config.yaml
head_dim: 32
hidden_act: "swiglu"
norm_eps: 1e-05
rope_theta: 10000.0
bias: "none"
tie_word_embeddings: true
init_std_down: 0.0
lr_head: 0.0121
warmup_steps: 0
schedule: "wsd"
decay_shape: "linear"
max_steps: 8687
MLP neurons of a small language model. Each row is named by its layer, matrix (gate and up: input weights; down: output weights) and neuron, and shows model dimensions 160-287. Each number is 500 + 40 x the weight over its row's rms, rounded and kept within 0 to 999. Numbers have three digits each. A neuron's up and down rows have the sign that makes its largest values positive.
Before each neuron's rows, "fires after" lists the tokens most often just before its 100 highest values on Wikipedia text that the model never trained on; "fires before" lists the tokens most often just after its 100 highest values on Wikipedia text that the model never trained on.

fires after: "\n\n"
fires before: "="
L11.gate753:431462511545462481489542530567450521503562527492564473583469540460503450543447450525598542440515477507506484490504494573560504478566530459511429520514482468514461546477586473458470507443510539537475523519583455479522485470481569510464473476441499507516581519456489524512464460447539550466576526482520545523492497515483467541509442496491485547517463486433460568516536513532451488489543
L11.up753:513508556610523506487484459451546469545508491531522540505463563498494464419493478438582490568552475569483523496553482504529465469580478507476502459455576465502437540486610524552491438430442493448486540445551474558500500490517500519452528576470517487443534500479497537555448450477461484392474524530546507501513498458487512509557500477505559538520528467461551489534584597484475423503449
L11.down753:415501432495507458550475440507515515494460464478512493509446471471520540492447453525565480418537560579511532504530476528470523439428430534491478468497479463458498518511534508506552489481522550501476519534435531522456550456501483489482484480583451522535505556464498551503467517462540509589516456458441469440465517486485431502466503533541507540470488472483489440499510477438537479536500

fires after: "\n\n", "=", " ="
fires before: "="
L10.gate182:594484502534489464472470527518499483526504597542538477556526572544542492444540531554528555451590499513514458435511520516479560511529456520498453483461470492560442522562599509452502484521521499516447510459513500468478514488627561546510545493478464527476526517542489587500466526449517494483475502562505498443510462472467548466550505464481450511446554505509462482497524483501517578548496
L10.up182:523450494545465488477534540510484514520498451508528549517467597476485441438486552555504567526526497553465421485531513528526517495548455489449526509559447464584465504486578518472547450492499501470460516487520499471495497460517602564397631578430473546519510470516519482476427585477539554472467499526526460472497438462489514468573482429470480552495497475497509467472496457457475493595603
L10.down182:545438501427501486485487503506483476521557425444534533544516505491457459476460495495572528576408460509527477475559465505539514432462489506492489509495530490547526531493503506494465418460514520472514500503499484506516485475516512516464553453535526594482547486497498506470420509426542528444530505477574522507514511498522415500528480511507487465516515498488451483523506527511497492504539

fires after: "=", " =", "hr"
fires before: "\n", "\n\n", "=", " and"
L8.gate653:486384472418500507523513523521560502525487394549553555539517513524450479507562525543504528508504499542476505462507507561533466431598544521542510542508496488484548489509516503448501471521482495472464568505565470508520487539435462528440538473485461569497557453513554496586486524463550455470495504459514532467486542551510449501459517519448534540493533464503530500500461467507450409536471
L8.up653:548465517458453546490534501511548473499512475497524523495558478489541523528417583570554590552503499579460496508514549470549564432529473561500491532493497511513475511522496465462462472505520483464518505534518548523496500480453552450500589465475443494500551518491559508494542478518522475550483491441539445539550515497495579459494521491519509488414493494485458484525538494519439474464515
L8.down653:509478476555457540421412554539537499444498473519453494531498482477451544485509523511526544557520477550542518468433539489459535427499514593545504495499567510468479459555496502394509460477573501474481463478531513465497507471487549510509487527519483505480507491594524511444462508518570477538462527536499565526611537536512488489474500495487550502473532511598484503505504549442464498457496

fires after: "\n\n"
fires before: "="
L11.gate480:491495532522502513431469535472524469485488481509526509520577578452491575542411522572495498466483498521531455482528539515563531481503529468463583536455481525534482496488539465493480500500463601449436504452533450501454546541518520533458556489545518544443486501473568519487459499416471558473501454525481489517543558526507477504574460519517505535453492447475490559505515517573528529489521
L11.up480:545487486447479475518440509535486541496554530488509433488536499467528492500470463482501550536477450517497517533533525544437423493519439433544510481432539464483471492511527480528449495518535414487513412554445491480413511491545530438476515525462406493454572550507542457425491497525472534459522447506539572425566497499407493550482461445486516486544506532513480501528563526518485469490555
L11.down480:483488504470519541520512512470472544490528455544537536436496492501474547476485534553547539505441484490457485518514494513524466555527469508528541494469529509511551472593575516475538430558464535503447524467454483503500454509497584503540531502470546513544482509475480481509422530491512528490560512460470533483511503480549489486476426593447378514464483550491454492446473512545446523509502

fires after: "\n\n"
fires before: "="
L11.gate549:506489481487467506461499585472526508550501492541542454509463582537492576548519524519464500538448484521522466532544587496543466515560502510493480460522476453551500527575512502499464473511469558488489460522568439531492459517521507411471555511493523474479481460534550473479479559441508561443481543534475563421520536493494565518520502492473489451543496527463463520547516518580543497504462
L11.up549:565517479507463464433454508530453525548528516524492495506499603431518488460485539518509573539536443538518454507517540547435545492524417512529481476449546443530457535536530413500482465530500492402453424504567461467536503546516585523490499563430491497448537511535492459479471525524517523498542502458513494454478454440524575522592522527507529513437472501529543501482527519492547525521463
L11.down549:485514435542504450474516509482455514480538508476528466511557547545556464499514499544476550472551463484442487502480476539536532494464480477470534453522459452511534511513506469539525465522512573459448459496447509491493471476472563497461475488495468496453531551558490464468513484464501507523522493498569512481455530445497540568511554480561517531515489541444483567482532496529446513538493

fires after: "=", " =", "\n\n", "s"
fires before: "=", "\n", "\n\n"
L10.gate457:549497514469454491565510522463448448450545495512516471474495532405556519468455553505516505453542555608462427514552533498518487507550462545522519451460545439463503488542541470544512435516463524480566527558465491555538494558494534516512492506515499464550514519455575484480497481539551511433494467514593534499464505534564443477454493588545557514474495516457517550505415485457513558511501
L10.up457:500480562507473437495547435449439573450532499475521506467499494499463455490411491516523543521508540477399485515532474531572521516535478465592537502484561465478523471500530461491510527553498479518504435496492561470486511529577576488466527549449517545447509481509411447536436452490462474506466494454522443481464470564526526436449530418469451518454432488511423434468456470523460482472495
L10.down457:577407536488513525475502471441533523424445528505501546445533515442487536570492504451480539521494492529457505554513458466502506451529474529482476489569483449532446428555517502529497493507490469492493487516518502456448508492468480497457561520544470472450560543527531523471485487503502414476476430530465566550454577478464483473464448452475524527444516505462539547455491496453454501502501

fires after: "=", ".", ":", " |"
fires before: "|", "=", "-"
L9.gate41:467466587424471493540487553503502514500483519498544506496462554477499480480479493503473532470532510571488569595515487453422430469539579494554461428485512548514488578477486487528516471479480451492531497507412532467523519538539549463521511453510502535432510455443513541515461499495417507513540524527575541547465501560510432522455488551458484432508462492483540479412480513478435548492453
L9.up41:477481548504485555495504595518438504520468562553510462525576477501495493511513555584526505520454488549515527481532515496480529478514488513532623448527459515538543517533540479474552501491537470418413473477488450534556486451487572467456521441502441479572518487444531556524504514405488479534523519484546503567430497540482512520479427559507489445483463502522507444495498515569392488569463
L9.down41:497434555473492563498492495532455496531452503488543455512585533479464552501509546515459534511417553527477508556548485515534475514529471537533573510496510535487516470532543468431474483458480491455494399522501506513491456476515507487397567429536541506467504441535509541525480462412464464483561470444505474509437493513511509491499556526503471490538544468500583420500454445513493444452472

fires after: "\n\n"
fires before: "="
L11.gate738:521498464477494529477506540489499528520560480499555460548452573509529493500441539473518516506572503561555489537548553485484500491537556489533533478450531496530502480515522518459457507460462483472456436498534420496469503483502601493468577516496473548453530540519534500459421463427500546475533463527552521492467500504470508531575475535526457497508470498508454566554568534554482482507535
L11.up738:562467476470469544500477542518523515516524491519533493527499570460511496508455543540539566594504396529485391510511577551500458487565501541484555484458489549584474500511523464499524454484516492478421451473573430503491519506527602505484548507514494521438520467515531467472497502457507538410510532485497533484527520515481498505543503524503483494511461468547486527520518549524498440537513
L11.down738:519475477483491503456498497520505483486505482490523484536492544506510502493494522506502522538427467503523448530498529493497498495538515521505510491485502512526486474489496517509511485505484499480503508470523482478496499497500537511506520529488490530455495479535486515515477497506498494458529496516502490515497475482496497529524492468458473518483493475507504498499470529506524487515496

fires after: "\n\n", "=", ".", " ="
fires before: "=", "\n", "\n\n"
L9.gate357:507520522444454526482438522571565497542509516481483479457545527495469480468423492471497476463564491545510548456501485482515544558514510556499487453489444520498494539461457509570394498557490472483542434533492423423515481483498575458478468551506531471523517463434501455560450506510463533421480499458493529447449477504492522454458447469542553550531492477466461419517555542511481481494496
L9.up357:498483499545529455484528477499450480497584514477435572510480515509520584472507533431471538473602499536547479526504428422557490438567528541508543364534526534408544484479414485431494518511445421519499589544547497473491452560461496484519459489486449461454512549425494505512487511462398533468479546513531431503532489485504532495481477471498498538497487451425449500576446499500573454455481
L9.down357:520505449497499494473451512494445557479454478514547499556454540517461542479446492526490572531539471545492471499505508571578509473493504548531505507554535515529487496616522532465576475519519478503497521592523483500495476445563466529457464528465442520398467533513561514524492501556576565440431526498583475497488544547467494544491490490490509569553529410491496518525533495470515499512527

fires after: "=", "-", ".", " ="
fires before: "\n", "-", "\n\n", " |", "="
L11.gate630:456502581510507528505558522549525457619514474489542535533544516487441519453497421465498514524494492623440511478536465564534403558591401485503495533535464487525462525508556513434408465465490497487489526455438564475516531569534559522476430450443440469512496493490509520560498481475470528500479501537527542552520492550489567507478471454479488443425518505533568501542474513493502499570532
L11.up630:486431475504433522482540523459491525524540488451491489522487561472480484477483499521534506552548476501545427501484471511473518506547562530566540498531500585495486511519558510533496500584444421516571458480499528625528485449491465508497569539524530526448558496486531541454483492502574571481466523545506479549471488490477479533508564536473516511530486480473462458608543497535550501526462
L11.down630:473549565490476522449458524509440500460485500618421488507474517517505496490495517502529470505546551590446493443539513514542441461574507501498459412510437507469493557484536436445501482476482487519483521532543516527493528485443550509477552519561571487492436527558496502569471495522535495497512551466523516489512457524573460530536505544513522463489584500532529524466484537498503427589407

fires after: "\n\n"
fires before: "="
L10.gate598:544452468539496568511521436575481500471518469495496484546446554405521435515491568566541556462484537515480461539471549529492511518486523507421539480451509502554490499453467491533515492516447597469552406497512469510533475462509524439471537542507463532501573543553467459470526491486454510452493539501472575486495495564525516572548469561425539495488474575445495473508533530501480497525506
L10.up598:484497501490563505487492547484537551512553491501540520526459580477466434560501563562411571557472460495504478555474480547474462465544500546545492474442482514519448474508579428479508531539521551529433508496618468466510480521546559493483581570417502554554565506542455523477469506464552465496551473545499478473506510460514553445448472399506519496470414489552469490482511510523481501481527
L10.down598:490489501495531472504569513526561498521504531505538441535436541455535501539490516517510506589520465523516502528572489508463461522553512521565476478438478495508463441466553480572530530534462574474531476505558514450500470495541497519482504488506446522459471543535478503468538449513523533453531492519557475507480486473512499557461504459529417453536487520510478517534496520471508517527564

fires after: "=", "\n", ")", "\n\n"
fires before: "=", " |"
L16.gate589:516510507506450516483429504498533451566586460527511545459566513500568491478497509485530540530554486503497473483517494587527486547567451542486481414484537487585428475489451448500505508499540472461481563454545406441452517580478557542492520489578524573449483462503538549564511489519513439467521464532509493554519475512516450459523460460511489505467507530525454482497483551528475462497561
L16.up589:555451495465479449515524451459582458405512485560483514453514551514549492454458511509411519515529577479537468483452610540516567490513526534443568477532481514503420526547473503523511491508573491507512549459494488458419532521440580522553479436536585450520460494426526521454467400528502523464452547474527440514551543498476464523540510488470441510457535417495536497505471506411500447481508
L16.down589:411510532520485468576546544496491477489554468442508541442505583491576482437462506488496573503483452542529506507486478452580516509498542569495517500536491523590478496596489538494530502547486498523487603509511506536536562514508513465510530547526504585435519540453544575503492469413481550476505554476594465521407497503514541446565508501534470523429473437544481489494482477534556442518528

fires after: "=", " ="
fires before: "\n", "\n\n"
L11.gate400:514488471503484561540478526490487527526578533503582508529500579506484502527465558533477495514509435475529513554505543539507442459620474536466540518470409579466473493487484507433511516494520442510507468472517533546516519451522512443513506507511418503503491445485507550527441540499527529499447491498433502565499508451491554496478528499518552484457456540487470519515533597517445507469428
L11.up400:565499516465503548510451568556474502485568494533551520517542488521487435479505572496435610575553475501492545453493570515444523432534532564554490521455521533535505501501495510415461566507444518471511525487490453553504491462507555542542522448487436517495471503482505563526476522506585537479537493503444501571486498526508531500468507522462524481455468519498528553514478535522495551481538
L11.down400:509519505483441534505444481587503430493531476493528569508465601539520492538459508514517541577446516482535506438517524506506444455545522534529562463470494546487432530504541521452476508495525530482492476469599446530552513568527521520489562510498491584523445499486558464547512517453514548483496482488474477462503529516433539502548527528484526494512497500544533448540461578563503497536522

fires after: "\n\n"
fires before: "="
L11.gate475:520497432505500434449432496459488505516493502576490434552490527497498531471485418491488470442509492512478529487511550471520495447431492506518542428472490525567421426519550532484557462444516473506546514497483478490509568466514541542533412526517478486424576490546455541504586560511516509479511528444511553484467509531530500516538434501533534474550528517527481512477521446577525517447548
L11.up475:514391490425472495479572560579483578516590498449486474502475528523439589454466562385546468478514488458483485475553495529413471509512502477579525491511502489539439568523568558524528469515555484470506545515515420466484421455571510520447550486509515481437498489512456489531538467507563537452485470499472525590497474482527503531451566470519490462533529595479437454499567505466514421539442
L11.down475:584487444502548565552496512517546479538432496473555498549495424498542509468545525551495513459578429542466470515504540528471482520573540506477538490494490537517462450517562566484450574488503527504502476523462459472469498531449521468447443531446419523429481455517530529467478524471526559458469483457543503580508494537471466475471450517543471505509418478482482520539518502464429435544484

fires after: "-"
fires before: "-"
L15.gate443:465481453464404499513540573521499503527459569520493513457574491511508564581549497518515459527576477599525523482530467537488479462528489449514492513446477501487469560465573506550431517440529493537467499395450553568548480479483504553495462447458513492465478540484546427476519460548502492495577489558537487533549460423471466483483523477486498505416544529511462507451462487508518520477449
L15.up443:552467514490496374469439457562483504504446488505456540478530481516492462499480451461609488470495519453530540492519509465459524479560559449493487482550543516538484519525524494548450527464510520529513460435511511529514531509514468537485512497528449522544476460454440455519468498464496494473555472459445506505490494485485540514461508506488468486465480506500467450568575495450535545488581
L15.down443:423497476467451502479434501522457513473457544506504511515545546480492522537496521477541530546566469498519430515497529516467476497549544457498461518477488479486440521459491499549505535574546512489515511444549488491537499487566498490508517488501502567496538519437514514461384553475566529463571484566543505459507475491507492486529587494487546510462435555549488397442497541479522522567541

fires after: "-"
fires before: "-", " -"
L15.gate259:555453552406519501515562519497476458544576461581471544559532512514411510431530523562525499516544573540580517442495484522527534477542431493509488496530522550478474516529507480492509477542539459512480499522517442466533495522533464511519476444507482470517486528496437465540513512500476517587442374519440452532463549540486477460477488508516458462484486548524475456529477477500567511464445
L15.up259:543487475497532535430553498520534428467504474485501492551474524492509538465539434580490452536501500499526552437491553539457519510426458455463529482436523501543479502517526467497463525514550491494465576583551525465488511387493404547509537467566542492475472478511476557557518498485552572579586517490546447503437454468439455449509529508612471480475542474468519460507495508464479474527510
L15.down259:601449488474521425487464506430503532514520461457465465501467486525479489570538448397476527498486459474502443465506496569493441587503486538485448463532504575467480542514527510477544497502433562525491515483487474516477431512551552604558439477466479466447552531479479418535434462524505507491465507491463479545481502414528503523501508504450528515481488570540520412490537526506475480552514

fires after: "\n\n", " =", "="
fires before: "=", "\n", "\n\n"
L11.gate186:437492498468510461523523490481479498533496462581503458458464508489556538474487439519508547523539565493552405500495513535511505564475546477506567541495542530515463545509589488522564495502509519516524507539455502473458519562463458474518500534507458510455529461526517465550488533468385493490535515514515526412510573538512563457428531498533517495487496448510459572388400479544502502514443
L11.up186:560486451491438435533589502468492491445536463428512541514441502488495466557480501447508529536489512455467495494533490543547468455528483562560554500490506560525533512463549543585508440478484421427479525523557481492485506534464522434442562491482522515455524471507522524484473505527517493481550509491478506516532515506502571530517562446487481558530517510483514529503484491505428454507496
L11.down186:571524549435542447456557550516498507528482513514524514551504543522494491466509603515591533489480475497474510479517498504566470478611534506529495502509438462516525473483517514486466545472481500549547442476532486559508467464491399430494610489467417526441485472491458479511517464522473538509474422447504541530513472440522531453506455507518531488520521499529539513509510534542505434504469

fires after: "\n\n"
fires before: "="
L9.gate197:526481446487527482449497513541544471560538485484541491511544571409478523476448550465520504548507541501531512507497523523508587460566522436505530502452439479529487531470477544505596504500450466472480541466493476506541465543515534464485510534542451545486524538516568429519525507492541497499432542438479516446481502571545458459516526508574520480540483453433460540534539579526584509530497
L9.up197:517530535530513578451385514478527562518529587597490521508474522508533458510427501479515605474558485566495499506520501509512502482480480505495514507386529512448505453573502534547492495456518476511452542586528439546538481478557452505460472510494536432448490592493562482434456517468449503498492532491519613510548526557469489538457444518570566511507537492509476469494481497481425433499545
L9.down197:548575467540484516478478530477520527553541518535515471496481471463465461505517541476454517489452528487501528508530534484501464553535549449477519473487468457584421535566522503458498523498483512455457551488480452548481437443491493479463507534522535510433488471506499474530464511468501485512518561556461518528498484500421481563511462551474527492493504577531457492530541531489508409562605

fires after: "=", " ="
fires before: "\n", "\n\n", "="
L11.gate210:503545461501495484461540511483480506447553437521446485537498485384506534519530442471519503505544567507469497468599519498536500563548554540585469507469601558523472471505488494481474508533566558510552557524519480510468468516548505523480479497510494478506473462500557503505496509450532511503507502476461472492518480498567419531580435476445527472530555489503432534523570572480469518480563
L11.up210:487516502418546401516482541478478460466466554557504440388456465532459543562502580512493479473526420471465508474516524547485475512523502456580539458401548448513556520528478546461483503494515492486509492496601532529482486510495513500516546479532454436569480525501477461471480433530510544497439509494476536461541554475426522587508452517451516511482469520539467519531493497497461466530563
L11.down210:474449509531537503406543515438503618507531460476536552498467476506450470470464608466559529517543506497512485501507587486527487514479535499529494472560423515549481481568502516437478501590483514444468507523507474551468492454491536438520571476487520512517538476517506490542534579502495533543440536508514495510502487494439559533508436507513487506511465545541408520564499555541548504505477

fires after: "\n\n"
fires before: "=", " |", " ("
L11.gate65:507542491498461515534481492559535443506505424514516532506492534498478491452404475454528471551555496535494498539484541487480551499550495490485492460514452523448520528486500525586512505535472550497554436473489449404469498407476512472456537525515524502401523485518540544473478537417514555480525453510499469456475483534507485592485488516502451443520539469464449483409501465523452525549506
L11.up65:515464461478566573529515533543539493557535517525492516534483505461523509407447500517551548540495484528538544536488555641521460449516531530499572444565433516507455488487532495586538432505512536495461496519532465455498503495552495523522476527424505505491507494491550496486472509486448588491502510527569532483512477503610491499467500477577460456463513548441502457485517522472517469615520
L11.down65:545578489566557471425490530540491506481571513508495516477434442595525440536514555534466503563416480468493558512573470468485465528503434482546561452493514592480467470580447504456489553529433500529462510541534450506464497458505435507528489531463443494449493519534535514558546530454507510535520481491563475557457473471469476508483476491469497491524522473497564508506430516425537498512554

fires after: "\n\n"
fires before: "="
L10.gate377:521523491517466508452487532506476549530525489507539473515470581487548503505448551531513524528534480529506438577509560508554521535514462522569505474436481450520503470506532478508539504464504536451451490476582457514522505495539578516443586559459442510468557476507503486439481510451490554454563460476523505423533480521509533514525503473462515547486475500503456509470566543494515451473520
L10.up377:555474527498507444490493455517461552514597503501501512508415534467463527512427543514552584575549487514500419537482529544478496461514415488559530497470514468576483515493546471501519499519506551464452477510518417477546441510567548457455532578421469440469544511555491489468485529480515527542513483486500584404573459508435570500541503494483516520481472489480526563450530568470563495472505
L10.down377:522503455508503507462536520486485515514567512468526498503473546508569546537485545537546557520426478491464483535499517517500494493565490501534502503457477496526484470504570481526498490503521521499469430473549456505424485524489567469465539512511440535441517514518508493468483476453504532459503494501481551488495499492511570556509496509437468552489481463492523572512549548509455512490506

fires after: "\n", "-", "  "
fires before: "-", " 1", "  "
L9.gate165:513612514487457530521534505516575546466567541471549605485385479508533444489491518575577468519492429549546515480487499515476487508566505479430476425469485442537392493495518520435523498543530493514547530471479561483486430433511532449522455492485458469441529539531572446551483494542536481464496453506515517608527468506504422615564530504496456498428522503531555521481521570432483508487550
L9.up165:502562500517448530459513510399466493556505482453610486510387484497531478461551547481494498555555464514484581466476579497510512476618575513550520523505522526520488409459553543556454478518477464499446543552452512529555480472498561485461459477457492489505547477560577404493511520482478484455498442493483576521500489480469446543565567457558521505464523477488550530506553573500494493469530
L9.down165:507575545450484560463544518450466501530464455516559544386493453592443494480454478547514480565504482528455498490484512526515457440516538511510474521507473480505486500501544493477502437558430558537467508478447530505521488458593479501564377501461545526475572520535525504533508504511476583522503466492448555494495493479563448514581527507506506474516471525495555498490423529480537519584513

fires after: " |", ".", "-"
fires before: " |", "\n", "-", "."
L11.gate698:521555446563497439494545567428531577466513507446512486504459527512490479519572503448515558432501551441564515564467518593421452502553533527593555484441482505510466494498561470499432565437574562536495551549502477484505557446489530444522484485568465452514518519551500429494526521465558524427549509463477459484532492500517543477500504515473407426496471567496433588492504467497501496462510
L11.up698:478485471563517486519454536539537533415444510510518427523469529472514424555476527441467545499451511525535491461423548514430458496546563466555524455430511525516539555462527425470508546516533484489575517465454552534481508468540487532535438537515535430569471405533478572482479486475461507507589517474503495460550434557499511453508504442488475488458561527542493566504523475514439464492579
L11.down698:444516500500549518411474538480479572447518449430484445539563527441496528515539566498513512530396590527494486533580531539447512520486516433536444507512496499480559539464490482405420526500505528469483515523492535548426523501531489534460513494490527527492527507469518554441475528445423522473376598500466529533448491515409557491545440492526462470495506482521555529468494523503492449565477

fires after: "-", "  ", "\n"
fires before: "-", "  ", "\n"
L10.gate280:515514497462515486532565512537498478426526447522461492471463454485533578594474514464563566497530514509531473464466552507516531457512430509482467381475510519431558452462420485482426502538502564518488434534514552484505502527497509468512468535507499468496540488496471524482449421563557570513511479361489500542506521462489485475495536474486483398547555516542462481458467484530499480507527
L10.up280:466485430455487490500537493407474543551457483563538455472556511528485456582457502590536469591496519520484523457473524455506487580538536434486504449542491498477438511536516503530549484470555497456466536572500453454538521517498426544505545551468491442481580379515498533511568484548420493555538444508474586508526533534492434552462492486490467470504532536475489491484456536476475480527515
L10.down280:465504586531466472451568469585452537569520490455505520514542529469500502504467481517513447574480466491507536556482542482460571530482408493460536501560495445570552473512510531557439515521478561434505511558562510534543443503514491479503432495468549544499441537457470531570499506417488530514520523468493554465508527399476509480552430506505560500487484522519553432575518467481449552537550

fires after: "\n\n"
fires before: "="
L9.gate394:542501518547490468469515461583522577516557478567485489485495522479470534522464522421504544495558553521492446577434492535476555489526433516546495495498490525493529454498524463542588510490484528448443505486527458489539415514540524494487561541464486468484513490499513488469493496477520486484558463517530583420548468564475559473561482493523506514471501524507513526476592491475578517480487
L9.up394:540480476559510508464518521502467497544600502490502510536505583484486546535423568535528566567487543525465413544489504527481495435493464546525543489516495488555482469474537426528577443485497584445448477500527445510528467513526540468489546510413488492486551506524546480457485484471511499476562488522537521447470486530455577498525534494508513547526425509463498557471528509491521482464509
L9.down394:555529472527502477441534529495485487477554495484497530510490532512534513505492547531530535533462470529481459512516485485467512481552496505541531497514459456501498464459555472507521473514539512474470453499527437502470520512520592494477558528477413501428528502499503520437503489458526545495494474523508541455507452510506530539499562469489473544529479462503499559481503540521495513548501

fires after: "\n\n"
fires before: "="
L11.gate732:572554588471449567412481452508444511520496480501552538549538500492475518551552627511559510488447541545439501532477481508529404420494462514553518502428517516520495510517533537479544423468507487493490533482504416493518439527505554555468489500495444512460542437519564517458476500464573545481529479537485550508513530531516479538488522527480523617532539478532486504510499530534489509483495
L11.up732:524437562542546525435488497494518559524519472505582474589453496469511526536461533579480518461467460558550471483527491462497548480520574485441512508502466531536444498500472487465478492484567538502501511591478480503523533477460500519538538467501444473471498469544612506515465515424513512461532486444493520469502471541458467506498436509499489518553487574552520537522502498553491430530462
L11.down732:481395518526479545428491484525434503605477525394590485553465523482500499511485504503451489485435491456472453466493474486537493505511394424534519427440493579549435507563482519474470510508479470536488519498557478539530488478481505465481568517476484474523483493542539624551554519436437474573503563468483510509492452544471463531467541566531463454488526527489460467514526527527440514577494

fires after: " January", " October", " August", " September", " May", " March"
fires before: ",", " |", " –"
L8.gate13:570553508538487447519513448513465526465523525501507534543481456564507517512486583468505473518477471503547533483568458504463492545580507490563540445431519484504513441518495580450428520481505520482513473541474480405493521547574524507517514577470471463529507520566382544559512482502426533444570495531578475438436476508466528508429507505507507505503496490487483467566559551505556572520487
L8.up13:482461482574529461488545473510549551572449420497501515508495490483552491464484485537537506441505523499454416463519485511530469414526511492481507508523499488461432514523531555499423466545488486549538536598508500470599561528479467458530463461432462515529504490538462498522470441401455471457495503501524491506521513494517537521509476539511541559459433489511512528488560492581527427530506
L8.down13:500486442525533539573482472520519591481499461476541443537523524426462498477533523456535528532538559529422456442492505426539433500343523495571558534455482480504503464462435532510458511454495440481547503455454436532467520511564489505547513464491506490543475545523471495566446505529433468531463510541483459490493502482470483524519489508492491472487506464446462502538479529479467505512438

fires after: "-", " January", " February", " March"
fires before: ",", "|", "-", "er", "st", " |"
L9.gate618:540511487459555512475532462451513544522494498542476504494524497503493475457458432479516549461521505501512509493489462512499538438526528531534479514446506532472540466452474541500511506565502471537529509519517436464510535510505517543462495553509490548450475538519433534574479552565457469450540538485507419514518442526455583529474502552582514485413491512456462424605542408488461499605512
L9.up618:507535545534542432497459461485537557420530506521517544483562475509502478451477527485430490466504454561517456516570456516477491544592611533490582525436526530506495466468508488480446464494417467503475538454466483456586441501507609468534510495478471477497483516517397530447470508452525475482538508574493492520438490527514463488469473532510485491500464479471516417460516480459546538502491
L9.down618:562458424507501519482517457485479491508504549493548456553439555524529499512550560491459502512556525448478495462545529526516409472536508538436547490495461524448458560507500441537538515514572553557522499454481500521520521448512430517433493492526533480506430494566511533511493471458516525457384511590449507494525502456441511514527408510543547481446502516468514515454520537495534508538476

fires after: "|", " a", "-"
fires before: "-", " of", "s"
L15.gate402:487549503462480459457525562486473495503484499548497531517511537499501490506470431540558562540523404502509461474512542490496466439503467421520554498492546434572487482515551497527494543491539459480573527494451534511490481494466506527513536451512494526442496576504495575553520453473539475512469440552574426492513452472558526499506444519544509530507556582490488466507507436500556451531507
L15.up402:448476475494567542492465504481504573479492570424486484507458545476514473521489432497529477485518527492497572511522499483521444489515560561506475501513407515497551514577476523500565516486509553476496503377449525481522499524410496467579415510540423422552484477553554494490553485540566490490552552530435523452493513491497536460535578462572501544456475509469505467565492516421442539482495
L15.down402:491536416483480530473432506530475456525452481460477454460537491498473554518564427484504447538491553544514494505518500556549480466453479510537492532532572488467449554531468454466529509466440528489437510525508575475515527485430528491546468526490495540455502510555551490496520515436541474474551537537507487556541475534534426474526496507532422569448477551539469524507524490548569502519456